config.toml
hidden_size = 192
hidden_act = "squared_relu"
norm_eps = 1e-05
init_std_up = 0.034
init_std_down = 0.0
MLP neurons of a small language model. Each row is named by its layer, matrix (up: input weights) and neuron, and shows model dimensions 0-191. Each number is 128 + 24 x the weight over its row's rms, rounded and kept within 0 to 255. Numbers have three digits each.
After each neuron's rows, "fires on" lists the tokens most often at its 100 highest values on Wikipedia text that the model never trained on.

L2.up248:173125141102100155092144124118149081102142102102177088095174091124107098109137111104099121104149135073154154113143109105130145132148153131140155145101170125134094113123131152129148117109125123124159104154133097117087150124102115149147178102125133065101157131142129136145140122110096127108143149134104193124146084151103150189138097127116140133128122141129146119144138135164139105118130123103115148153123166101128197113150176124108140162146123162108114153107135146136081106107094141100129117135089103151125098120170130129122092123086131152186126151115134131124121134159133140131
fires on: ".", "om", "ason", "icle", "vel"

L2.up695:145125113134059097122084065117154156128134138132151153144154157120152153100135103137131147121111120126153144132106109143122109142156120146121124121138145171151129126096114158138126141135134151138116170163115114096132125114126135132098154106118141128119120127107124115138112115164130101134152135144082156110133152112110168119141132102161145118183118127073132159167131111117139135140144125134086117122107145097112109149107079167098140136156118100066079093133117126112105114115121105166124111109130069083081106098191131149109138073170134106094118109102118138094125150146106092083
fires on: "B", "C", "T", "J", "A", "F"

L2.up244:119168132090143091111168146096160180130116148147096114143127156116140146120124119110142127128134131106144140136144175116145147126134105131132082137146132111113083134105121148129147078153152142154095128146134087117118131121166136172118119192172140135136155150153114097182155145134111119137163144177125133099135110138125139143128177085117133130135103155126107105127131141141134139115092135133152147174091112155124123152120123100105102121136116086083064086113125184149112146106144182102105127114124133163127131133112080121118140161114125146074145138135132141108100083115150094169
fires on: "al", "ot", "ar", "alt", "oc", "av"

L2.up450:104123105116118138128175136116132111139150119137175132178161152108145101140103118128158083189108120118165082167126086133098097133099147166133163118115133118101110096107105144153130136129118130190158147116183130120116121122117108166144111126127105152129102114128111139110155157137145160141147121096140150152125151122138147139118147204129065139143142102113104109138136187154134093189140170136106155105128104098112131167111108148142119109098159145124139137164142120156124154113142126129115138142169127160121117091145156144115147163151153130105127111172113137118104134124110087106
fires on: "h", "s", "er", "her", "in"

L4.up210:109139114106120129150111120129122118175132147159144107093143168159118144145100066139113103123139099164103135149179107149133074121111127121097120108120095136118071128146085116107097118113092105111099093113099140114107139173152104147110096151104120143113157165131137166122156125153105109114133137118102123127107134139113078152157146172156166102145153137121124088162088133139103128140166142167103135148113093136155126137135139164116122107127126086140153167165125130121136157114111099114119082123096136159134133091149096068132143162162169121135157126141145156121122143113132176099
fires on: ",", " and"

L2.up199:094145167110142069149129124150147109126141094176137168151142106117113126119164142113102177174133119112138114115137134135113128132166167113147106142118131120102123080100121172087137158119141118124137123144135139072109121107144124143152121132134124113125146084111083121141154133090096152175130137147109114157123057161098082124146116155109129138150144155159146116125130131115138117162099155123147123170103132157105111154136137084152129087138118111106106097144089138157153133162107090102149104122171136115106118128150158128162158172148116168150173105132124123121137135171179126113
fires on: "==\n", "g", " ==\n", "tt", "ription", "ber"

L2.up130:152095133172086107142108139131128092137119148127091147113190102087150117101107090148103135106154128123117144125115133120132147112141095131121115086147110118091123130088119145093115140109151155079138115075133125150149087137128135161119136098097075146135102137123130187152120091133115146110141121135162106115092102136118150183129103185098133138131159111138092144148128115146093135144084149149121089120131095109129144132129133152124158103141114119129175104165084129170154182084129137130115109112130082118099121111088140109116100141176131120158135147118156114108095148116115144118
fires on: "ac", "F", "ign", "eg", "f", "od"

L2.up673:120119107156150098107188141063157144151141156149118087080135101123147136110119110161148127137093109113138130124130126104142117117078132163063136133140144129118124105122143138107106145142163096127129098148181138100141133150151120093126150102122075130164110083088149116136139091121158112122131101127086118135117107120084083126118079102113098103134131111108132164133119154137158119159154104151109154129108105109090149114101157097166115164134133118110124130119116140123127119143140092146130102114088107138148184111133091160110121176094163115093128159135111116149164116155160115128
fires on: "all", "ett", "ald", "ell", "ott"

L2.up94:103129179151137105130106110094086115158080080143153131117125126153137138123111121140099131119096105133090126103112107163146117133119108105116146087135198121131126106101090145138094128118140148131141143110175144113145105072141144092123085188172139135161148129109132132112142129073108136137141099118141150121146120146122104131110136134152182123131099115138098094068135149103147157133148131125145135146117132117135108108133108134164129088099137110108167089082114154084140117065165136113125121156113122122144173140132153129149099150161122110080113111126109117180150104134123123151
fires on: " of", "ide", "b", "ent", "mb", "idence"

L2.up726:114113161161134098112139144125123136099117133152123117153148102139113117087146149104173143134144153110125174130149112108185130159085169097169125133146112139118125117140161130127126159137099143105107137106127143192108145145170136144142107065155121106119082096122089114160141173092106134124162163112139135169141107090109120170117106117153143137157105152127125123102137106135130144099120140114136146057136137107096137112128128117160121124174127111108099129132121159158157127083114090119140069103136116140137144148126123140174144110151131118129149120145129183081102139109090164112
fires on: "ter", "ge", "f", "y", "ch"

L2.up611:147142109151170133117135116116190092115111152167123102104122139139146131184101095120106083160113123136122140123117171138103128129167136138098074110120120146121125146147101148097087154121094135102154140142125122161153136090143118146127134189105130124165109143156139133102111138106147167125119205118115117086154124108105149123156135140136119105185126120186105148104108143090105108127109124107135146147134085110119122107110088132155148178121089138132145146115126118129123168115138120095168141115136123148131166074133132124110119101098172123128136119128096163122096089124099144161
fires on: ","

L2.up408:125112178165163110110115124124154108086106122148166110140095120141118070155115122135099120123155067168133116179125091141132132140110132131117069097137154133150086112092121137099118187144108146150139114095168121084126148114145088151164111141149097150054132108127128112160147125142116144120138130128106131154140114104099139124121154130109112107155117112131092143142125099077125158150142090139134095153138104148118135126156165107148159176130103140136115114129122102157094149138114091137158170121118143103138086120159118133162107079134150135153122139133136131145100106175109136143
fires on: "en", "ign", "ild", "ly", "ually"

L2.up228:132082111125112150092130114114132128153121134140133134082135131120135139089129150132114097118184166094115143123110113123168133157124164172119123125098146124145102173119107144153118159148081132147145121114116150129152152125107113088131092141104146110134154163158119138107164160150144133144157108111159110112140109116134120185147142119084167133105123155121128168149110168122081133119117139155115180141099098137088154123124139147125152093113163145145162143104144135087120155093120152081158098086134128081136112160148161172152113165156171104122148099099119121143143109119143112072
fires on: "it", "p", "ac", "er", "i", "ar"

L2.up720:121102151114155116154151108109128151118076129135105126110156136189137116174118112128140129128115091101112090072145133150137115104151124126140173107119134192100148123072095146111117138107126154144087138084111119130120162146090082088145111122150129146110103141143095129150122147149123107107141155128125140127107113130124176120107127097115124139123129083125142134101134162136135140133181146150108115083114117133168140135112121127157129162141136131128106105105126106137160136089142113195130142145118074179116085120074114123123152158182143110110164105143101114120139116121132074137
fires on: "ag", "ific", "is", "v", "al"

L4.up320:120159136140077095134160100124163136132116148113107128120140149102106180066163150089085157107145112099157137132126123122157115128109130134133142160128139067124110116170159116163133134092092112118130166089114095137107175158125147128101137104155110148133186176104104115116135149142110142154155141135130092113126115135149121117138113184149131095108156144130140138141145104087119136123075119108128114073131110145111130144145092100118111074145106159134113136148149132100155141100122110119107108130125083090126110092120084127117143145169133143136099144081135134129162117104144140088
fires on: "ar", "ai", "h", "er", "z", "k"

L2.up39:160139160100155146124131122135152141207154109132107129133150135125100145124149087093126137147151159106152130137067143123157131134136140152107119158152105161137121115176131114131135115134088147129092170144168110094147144148113146128117073135113102122140110105145140137125101141115129122092096112122147174089108150115121120116134151167151139120093180129142155186088137104122109120152111164129116168111125083127098123172103164145143136097118133126135125110156154143131150119111160123113111096162137138081125101092142087116165099107148125130139163122181139105115150185151129153105
fires on: ".\"", "”", " University", "\".", ".\"\n\n", "\".\n\n"

L2.up533:148125144122087136125093108130174109122096126137123103134143154051129133128102133101115117138115114064083113189110125134118096102121130127117091084104150166128112148148137142161159138145133147140139128076111123105149143157115118161115140133144120106089143117109122147148134108142173097147138105149114133150137125157125142088116088115116138140133140136112145129158134112168109105166143135129059093119141102158137104126156108113125177121116097145132107114087169127128178158156138187180119124151127114108167120153101125141140156154100124134107113144110114124075121124099167166131
fires on: "w", "s", "ed", "ul", "W", "am"

L2.up671:137114126154098115139140094159099132135127127108099155122123164121113123159202085132166131084156121162121126163113107161167178112100137140107114144106131116148134099111148145149087105128151097113085129136148142140171097132077129156091148104129133118096092122108129120129088102134118124088132127119108106084121152119141118134155162140162161086129088125091139156107126133144134105119138122132118134134144146106134134109138133098151126072167167135085145124140148199121188136101156145090168101153128159121121140119133118116138140138151125171125152116133129145130114157188116152122
fires on: "ra", "g", "a", "um", "ard", "u"

L4.up56:082113170099167112154115106129122121150122158071134103157127134096144115167105152180157159134110145129090124095105163112108111119154141131107157077159169108168120124154121158126127108139157096127161115139124135134128125163163145156126141156164140129124134144166116138126135087064095134127111147114118121158121129167110148107119080166194103137176119115106136173094132127145160118129124116133108165161117144146106118108145142086119123121123129115127093081116135177111128156145136121140102121105143108100123140131086101124153084137113126149094132162141100104130115147098109098152
fires on: "ol", " and", "ch", "iss", "el"

L2.up484:093150131098118152108120148134147127112180130134087132150123133161131098176127144140122139152120124131095177142092114116102133111140129147101107159137118153152110119204154131108152129139153145131091135156105108133090136152084124114109075159127124095131103150107162122108174127084096106177131173142163124143126163152128111114132152131129103120112150137169128077123139104148137131112139120106166132157153136148159108136144110095144167178127092102074107124111166121101140144143097104130097154101106121150091160124136120168139120135142088138148081107109116148144118148084129119104
fires on: "e", "ind", "o", "est", "igh", "ight"

L2.up108:124121133145161122126145138103143122095118147064112139118117144150121159136116192113151150137098177155150148155169155148136134135116102115152149093153149124111125089117132094127097113135113135097153132128136110114127178131116104125131151106157094099118135110101138125124105148079129133143112121093160140120058124147097133124089121118105146131127172137112139112113134101140131086162112139153130078100139158144132127093133115103147118162151134124146142186137122193174154105138121094118130099118156083172150085094114132128144139100140118110130087097133176152120123136185140123094
fires on: "y", "im", "yl", "il", "um", "od"

L4.up382:148099129181112126133089130130133110110133129140147110096075128144069144080163104098077073119142099155141135156121134122160174138138115161128150107132139153124110142132115148143110163176166128150184109088151125148118128153099094146125121136161134141138184179176102115118144143156143116127082105155125125125102107111102099137127082129127136111148099055140134114155115109115104165127145138146112138110150132119148150136124139113122142114118162151150102141105118133096094107110127110130107082109111134074135123141149129123133088120073119123117153150092133116106130165133113119149
fires on: " to", " not", " be", "ly", "ely"

L2.up292:140123109139128106138098089132164127166133111055093127086131133163143152161126119109146153137090117077163075099086155140134134154130093123118111163178085131143088131179118154109134127133126116112089177128131136150143136138104127134161098161120141129126115124108093108096150122160118120117141105136120147122167120143124110160111151155103159104125145112124157124093135154081122108104135143135156123158158169156159142134135114132132125139154105129131107081145180171111154173147095158146126114154110126128089157104103121121149157150141153102116121154120125126104137139124074166160
fires on: "mar", "ul", "ra", "y", "ior", "el"

L2.up351:120127151138124115175108102129066131129113089143130114175132129117150139157154143107128124161140140115156149144150116166125133129099137135130160111133122158106074105128122109123067125148101152135153122119166164094155128167134114156136130148128120118132135149098114143104100154096144103146127117163143125093122140167113103126104106137123132115103113117135179129081118111156137099115135100139107123080162079133152133170146081094126152120140120129114130148164147149149103135108124122080118098174166175082144131097097101137148101122153181152087089112125143177081146148153116128126
fires on: "ic", "es", "ra", "us", "er"

L4.up753:140141159143119147158127134125142129130098069135070074116140111180124122121182108110154122117162122126101131146113124126102124145142122146138142138110175125138166151153120127099083107105122184129128163099126094137139126124116110117062157122127088133102155138149141129143150147116152107122136133145123126128129092147107167148152115115090098117140139165100127165126125104115118110109139122091124141109148109147098080113123121114155128124138127138144102157146124171177125130095122110088150178123155092128170161115143136147173088130059117161123102162129127124130105088073139151148
fires on: ",", "b", "st", "ab", "h"

L4.up117:078157163118143158090122058108160127140107115106118161107119083058111143125114142139113092131100138098143148111145120135168146144168153133120124120133099154103116124163123111130094123111123082106146145094146109143175148164114132153138145121125068123154100143134114110136097158116116100140143141142124110144156131122090113183128090126093104143121128140157146133133131127142093142121118120128110120128105091119126087143126134063126158147140129097185120096135153124095119125083123146119094120120102123145150130126037106106173124106124090117104130098111122126129107131103134130124
fires on: "w", "-", "ul", " tw"

L2.up758:110137114087148144117107109095089141144111099107118095120097120107147116098092113140089107112124119094094139131098159130157106153121107110123155118143103177185136087088069098111133112117142140098138099118105173148119116122129156142156067123119134108059090110128095140140122097075129140158144142168144129131141180152161149157085123124137112102142068103113172121142101102130142127126149117081122119134131135083139127134146168124138135121093120120139124118111133159125161136134119113119105109129106122136110161142143147133113124136127151100118113131113117172145122163059146155113
fires on: "ch", "all", "ey", "ort", "inent"

L2.up164:098110124128149170162152089136175121106126096133167094119126107144143154121140100086147106120158115130172092133215140138134122108089092153142082156122120154164136112141122151101067163090137101104129145126118142129127122135131115144143133111114141067099138146119143119104136153140133107146120084124084118115122168159107142100137155098186144111121163098112144118137133117168143122134122110170133108137127090147161115150186146120157130106139134158108112108113125147136091090101133107131090124137151147122079127133126123169121134160118110143108179132125117129125112145108142079128
fires on: "um", "ie", "te", "chie", "inc"

L4.up517:122166106115136131134120133067123133120126141145150185127158102148098161113123118137124136133139109143155123183130123137117126142129108125135130122160159120120123113143123087134149116111079108106146166077139105108118120129119066147127139099146159133150134090085161143158144136128151079131112132153147094147108140084129166121137121157165150100163113106147151111135113151155126108133121158140123123140095124106136100187144166117155163060135119119145107116139152180130163105097112122099122172122135139084127187150117131115101080087150119168127152134143162140120112109137163094096
fires on: "b", " which", "ab", " where", "old", "ger"

L4.up40:130173142144135128123154133154113112095120141140102125083093100163156118150128104111102089097137122143096128161139122155097126131137129132102143149095090121083135100108164119132138149150126141152094132130096104151122148151178139118107145145125143096114116116119137119142148159096131130128121140158147170164059095148118101095154115148158124112119130146153106122127125110141136189154073095120118137110108147090104151129177161129112124093091110121099121123143128140150097138094098133066128105058146120133102116078132085179121135132127156129124115145181144101110113129135140100114
fires on: "R", "al", "o", "et", "eng", "ox"

L2.up629:106115166125171106143138101175093089152100147156124089126077180102167128163154110157178113107123109121143155151103164122119121133113132099115120114102141111123099154148101160121113147108119148128133101130099125150093139146136083138066113084150133145120109138187102115167090127131151160128145144138145138129152147121122113103158103125172137125126119122147112123105159070183099159138121121157129150149117098140137117122170167141130138152140126149092111087086148119126121116109104158133102135150154144155079181110144125132106130135136118073121109139125119116128119132147128172131
fires on: " Ch", "all"

L4.up621:146142118118178149130133134128092161152127161100102142130107137135132115135097137108107114098136155115075112118128115162132093101141140126124171100068160126133125130151128147135140104128097115080154127142159112153147158104136123074159136124097107124147108175133151135104102118150137136082095104142108141125158102178110129163126117128145133122129147103129134161107146200121116095136125154115079126154136107126133123086132153130148188119133108147128143108116153151106115092138098132144141068103111098122124137145124181086129141174117087130121106126109105135128091122122167066167
fires on: " le", "he", " prov", "h", " e"

L2.up58:122123135104123144091120106164119132113153103127094159140129148160119121112118134153098121159169164109105164122102117159144115146134084141105149109078173117152172091112154149101131133087105189122116154168146121119127121144131142096144105107160108131149139131143081107115104087106103118137125104127130175155102065153161133101092127125103124145131103153088122114162130109110128118133106186131141125187149115129121115120156157116138155104129082161129120137067115127132130145132103112104106150131117111096139108143094124114091165148099087130130141186136113121145155168135117116110
fires on: "view", "ig", "ell", "ust", "te", "ren"

L2.up318:136130096128135125142127142089107196111115125133162095079116140145135100154143152149139101127099107118114128148136104116126126135121130130157138137157136142111098090148117126102123128154135113156079109128126129114126097120101120102144124148109111135164103124148094144092098150132142145096148103111137095113126168120095130098130115096129095116096128136136161130159061112104129100083129129082066106116153142128169109142109064108124138108103085101088151129139092099134127141097129124148138165130120083128156120131078117103128190074101148151143111116176147152095123150117143091117
fires on: "ed", " of", "able", "ive", "ore"

L2.up283:131173159178169117130145115140117138114126097133099130138129140176119106170111117114143124122103084082138132131146096104148092146082103164159105097071122124116112115120154131117117123156157177097148167114147106140105102140108154109116115102124188165094088140093114144147131137127164139093093152151105130137162142141113125110138114118136146131129080086115122093132127136116122121175127124058104149131106088106155137133159113108090123111128121109137106131119083108118094150092143144094146135114116116098128101129143117161153146197149126116121127146171108141124126126089141143152
fires on: "ut", "ug", "ater", "atter", "ound", "vel"

L2.up529:123178158148109118130111082135140114139130126123154136099138130123137143156073094155116144097115125109115092138144154091117135152144172211165085154143082147101146144083137143122155133131090127119134111112136143147096089107138104164120144089152114117078099118130174162107086116163162163112146135063160109146149104115122169146133164140134100152088143122136102158095144186103133108120156125149118119119143145130111141129153141133134180126128102123118113154135152119144152107135089136111110112176119114157126147155104113108150170128137104147127112119126151119125099107103143130129
fires on: "y", "em", "ep", "x", "ib"

L2.up234:094124096114109125127122136088121140127085094128127088135174145096093169076127136133135042108114097173127157109116135089110139181087152156137134117120133167126123111148136114130152100114099126138143139123129174133117146126092075145124124143115153126121149152117101145124142116088161125135180138135099079108160118139135128143078103158073073137108132118134159116152105109142111124138085113129140128098167130131174103137138158126119138163091131128156149154102137109158118095139125150127137114108135142100124112138125080115082117143114138129113127108118127104134133170168098103122
fires on: "is", "en", "ens", "es", "ic"

L2.up685:094102106149163123100127160104131137110107091072127139135131119135116116144138105065106145092103133125150148123122173139158121115129155149105083135128124131124082103113111146136128141138168129170150161161118181100138134131125054098147099138133117097150143140143123125102144113158160133146109163071141151133145142146110111097113122114099126144157095138105140148115147171117083082148146114180090073147127115134101164152141149106135144058178118131146157120146090154126126152100120084127116141135154128117110140166147135139126106142142132152131154112139134142119156117121145144091
fires on: "'", "ur", "le", "esc", "ag"

L2.up478:166125117117142096111123140120162091122149119105134116061087147152115171141133181130093102105126168145099162129148151122069081143131118163147087129143122110095122140114130091106162111167167110159134121119122131138114164133130103128163150121143122186173132084103131118132122127161111136122092108145113110100120129144143120109116134101118126100128104148144139120132107163102168127171114087121130134143108123136132123101095131115177151124101120160094118141143151186164112097187123145094127109107159125111115168105157163132085133124133115144143117161165121137122147122119095083134
fires on: " ro", "ro", "et", "ut", "ox", "ett"

L2.up195:144167154151127125142143091125162134148126098132151132112139164139114119133095120139139130114141143136106179074095088132105116114142116128150165143150136132111104110145094122182129148101148197127191162208168127138121111154135133158170119132103107128129155123128136139142129119118095129160079107102127135118109133125148150111120153104177135141118159097138149163127127153126175099129149121117084104106137162118124155170096115104110130114135128120124110145147118139106122137126159124124128085078101153149158168158149120135136100165141148155113185090117133122125146106106123069122
fires on: "uz", "us", "ras", "ress", "ass", "ur"

L2.up662:167165118147130150143140139093165127098149105188152101136118122150124137119121102141127105079119110109152142180143150093126083164112116153141087105110127162125117150093153122144157149143165110159130144165126133105123100117120127165128115132107141110122151157151110120118173118088172160087164143117125118162134125134113102121147149128141132076103142158137133115152103164104139110159170123092142121148147117152128077143112148131133109124090123099091082119091146108132137101146125116102145111100099136106174142131122160141132137118171227161128128131128133091129108121107135138134
fires on: "ly", "at", "ens", "art", "ad", "et"

L4.up600:154113140193137076137075115144104111144142138123164135096095182165147142088135114144160113140114140148133141076122119098126135093141133103141090127139125088109118101149080126079201115111129119094123093122128116145125133122123119125169132135139132151143158170139123116138135087089140123119170157092168105081138137133103129097101117139150096156114099093152111164163099134171129134159136137153150124157112117159155125137112111135137124091164101140146144108140113097142146117104157169088102104119137135103104111135114113137148109112117113131106101125134119101158111169097102095132
fires on: "G", "g", " described", "ld", "-G", "ed"

L4.up296:125128168140136094132065109106133111147107115121097083155100119127123132113182162125146174130127159058117105133134134122135111089135135146094135132112114140099108134135126126141137106123133184108119139104168121104149139108126149140121148148104089160119139122144118148130128133165136108164127092146133102132183141108086121120154134150123133090141138098161079160155136106096125095125094114148148112127114064142148133131119140104083104099104104134100139108122145117168167127124155165104135104126133158159121140102120152085167168165122156141124093132136174132157109123171176123099
fires on: " for", " a", " g", " held"

L2.up24:143111120143120132148164179138135157120144142131104111115140085120152125126132129141163123126091128138115140155116109140104135147131114112069085147164135121104111128161151137093083117115121124157149104104165122142102072093110111157117088115135099138210131130131120148106138083119122118123107147131103150127137115121156134128166115117129079129163124093153134134100076157144115088143101156104123122163133129158112095110110125096132107156140142127117068137153084114140125148111136148145144123067130139135152160128094093120200086116139102136119104107171141134149171134139102138097
fires on: "ot", "n", "am", "oin", "oth", "oot"

L2.up654:131101127183137123138147152154113138112149118128167145182117143094152120125132151119127135118108094051145150104126109117105102121141148177174127118093096123137103153126099098108114121151175134079126119099129178144118133150144152163157156152120158114117136087159160158106160113147114148110106184133148122091098108137142163143104104164121133117151127118116174126170119095157147116119133129141121135123170169126144128151123154106119139191138097126097093147112113121132106120118137158093078117100143096142104112126135128095163137128148141086161114114167139119117123157093154132134
fires on: "vel", "ff", "aj", "ason", "ill"

L2.up640:126111125160178101081133149134135165119123118123180126163122174123158153114149112119134158132072107142142101116128135116126110156150135186096148128122131132137145143128149112154120145137115138127129107132138134089105112121118123056141127143137127149134132145153138100129120112118152149120135123102156170082133119127130077140124115140149125130126139103154119200145093098138131101104115129146112096100150115072138119149156126118114170147126112120153123159191170112100142154156144085093159110145093156163113192086094112158085127145149105108106096144146120132164129133126160152119
fires on: "a", ":", "ue", "ual", "ark"

L4.up401:122132112118138140136142126117137151060134129112137111118115113098108151088155109146099057108167150142142137127123162165150156122096157147152140145128138109164116113137095120099108103122090164111117137126125133145082107153106104122113144100126146072156154093113081140123095138122133117109137114153133105086129143135133114102127147138135143098136093102112151133121137097145159091151120097099144121188135093107138138148130100107158112133157111140165172130144077103137155170081132063142125105123168137172131146121101127156084108134156110118136085112096099164151117111112109125126
fires on: "ra", "st", "l", "in", "cl", "ie"

L4.up598:115158116133164134136112169098129119134100113141147092102157145097094138134082134166120084156114152099151131093140135100110143156108121144131134150180107139138177126060114129179111129125134133143159149152142140140136127141123132139131126097133108118139118112141095167176113092137066112114195139111107135136142122109126110173106156122137086168122099127130156170117101076080127128149114152164127150152156116092129107139101131135151114158166105113173164106144154169140105103115136110112085157124118122139108097155130145112100127128127115131131146090144170105136108149114134121092
fires on: " of", " their", " the", " its", " his", "-"

L2.up349:100086129143187130095157145088128125128090120149136166144153148178079129121148108145102126126130121127112108111137116155130099129142134153123150105118130159111098140088103136084164087095104125157113115140144069127121141111130120151094114151116111100162138139104129153122102138078129112108182157073132176099096067135116123123177110107168138170121081111156133115078117107121089139152139121127113169114135118119111087107149139133134126147135171117122096134145152089126103120117108148137158135091166096175135115118137089104109126158111114111140101132121139147139118145127136138113
fires on: " as", " As", ",", " —", "\",", "As"

L2.up216:157105132126152129115139140106097138090147080160105146136124146117138150158173141131143116109134112185160131148123142134113150143134144147132111121126123101102139151122110126126142123122139150143154111169125127099141093111097124127125083137128099121203098141131118140144122122120164112138145147122164183138122124161144153114143123142133115124098151156114163177154146141091109097155138118144154122187162090165148171149131150106115146125143161151109137142082165161110110100119135149075101159101137123125098145159159129089122148163154166133203156136125127088150114107127081112099
fires on: "as", "is", "ac", "ic", "s", "lic"

L4.up581:100153114109115175091176085111145137155139151136084120168174152099150127152129140112128116118149126081082145177115102134111118133148175104133135138111142075094160127120110119114136156147126136114153125117156160175146103143142124151102139123106133177136124148128122133151137146151131094096139142113149114135097088128128102139131102127108094104103140132137136161120110115142069143127153123133190147131109155111090134083168141154114115118137121124138146146121116140072101080137116115099139112108151104114107102142108149140114146129133149121143122116177056155159100165131172153110
fires on: "t", "che", "p", "on", "in", "b"

L2.up127:143142103120135058123138114101142154143113192109117138141127167142145159106098126154146123178132129168188152136131110159145138183136162136137133138115105112145127173155102103141132156140170164121165139147159155138158113146153149114114156127139165164126097167102155130116131125146127137072139152081121147091160125100158164102120146139118114099128099121163090128151107144108128137133124116141140157129166108125142154140133144088111090126151131119150116126119121142117170137127130085134150091129163111181125132074127144110130118132111161125116113176149130145117122093093136186113
fires on: "ine", "ander", "ign", "abor", "and", "y"

L4.up126:143101107101077122102132151130167136142126131183159110148109131106124113087120096159163107142145165115088130140139092124140132106171127171113125107132128135092092147130113116076126124138120091140083162084045111101129172148121100137142109158128129116114126078108121091138105107151142178163118121144116169140122095111081121122115142144143084140155149118108125108147153149139109140140128130120147132122163131065144115175130117115103161106107087141124101100162110097144132125102135107154127118088086115116103139139125156151141140120129119116113119125123125136095102153097111178120
fires on: "ly", " also", " time", "ially", " often"

L4.up743:129115106140132111075157124115111136135164127105057138149162109117120117126110140144114175108159118126094092105166103159164137078149106119129112135080140121120088097127164199116109138111139139166134173078160122140129133123130140153155141127117125157099195120175084117118078157160140121097110151128142107125161131146102134138139123143146166117127110115112116130129150127097112154130149144147142130123124121112143104116095164134131150149114116141125130062143113155134123152102135071147123106147146111145123132121136131099116122129167132132106172114139146191104157089132126109089
fires on: ",", " le", " g"

L2.up66:159146140153101170114099072113128168150091101141128120095126129122092133134070143138108181148117090081076082149149158121144157128079134093122120123120119135122103154110119096116150118168158126144144122108123156146161120129092119089138085091130103139115139133140134137104109128177123105077166139106102124107108150146128130132145106155126184115139145139109127154137141148155109135127096155156134131165138156082120093094135127143135128107117128112082095112102132102131156122114151139138126152122123094121101118130151128120155118160157140074144154140151100060097149113121128118162
fires on: "ood", "re", "ater", "are", "ier"

L2.up767:179130148108120146128145113128136107126115129101143137120174088107143120141126178126125127148101097167132129099126147110123144173132122147184097121132117122111156153114151135135135101132080128139134135104158095144087158138119125132173104161126102148106115168070165117124166127161165138118151143077101149105125145120137112133115113118091093118165131092131139163129098097145136101144132148128127084140095152123141142140136075131121145130102135142161094121140172148139146138123150134109145179101066097134078108071128150154110106126186118130119094125115150119160105119154122157093
fires on: "or", "in", "ony", "on", "ect", "er"

L2.up590:134093155135140100104138107148107112111109129126125117115080092105137141136114116147114128121176135114141124144142133132152202135143184158136157130100115173148102082085101173114121159112080124092091132125122137153156115140114105103104113114147116073123125144179127124115116105105150110151102131113118141135097096137116133133151139132081157115147150141130163187100096147154106111127142099158056134162128132111131126126144116143112103138145126122131132134128121120121070102168138108102166106118101103115146061137167144139096156171136149134144095125088155135135156133125124140112
fires on: "et", "ort", "olution", "earch", "ight", "eed"

L2.up37:130186136090124159126157115165122132163148129150100170149108118096123189123155153163151141144149150108162164133152081143114162120116123120148121135077097147186123133150144146142111141113148146118135126154157141145092102122094116123130111121156160116116103106106098139160136150103134137154118115138089140132139175123107134149122100147122130120085140137131101164106149121137142111127116150154144170128130112121128150140128179119154117098101109121104112150078117133141111086153107148169091148086081140127078103125063111121149149143112126122111082145159138121070140158111122154152
fires on: "view", "igh", "ight", "ust", "-up"

L2.up372:115105151110183136120134125134116138161109108116119142102101128119143148108164093135076143109127143074175188128084130137123126145166138122118123160132180138154163114129114158108156146124175123123141109102140140152150128129125100145108148177144135099124150088133152162138143118126131150100152097074131107112096116145101128097144110101081148107138153137160127142145156115083123127115143177132140164142096121114102148108097127115081122086101156121169108126076109106145146160144158152152140171156130132111117109129148147088107119100115125157125075097123079143119134118137125115095
fires on: "re", "ar", "an", " of", "ore"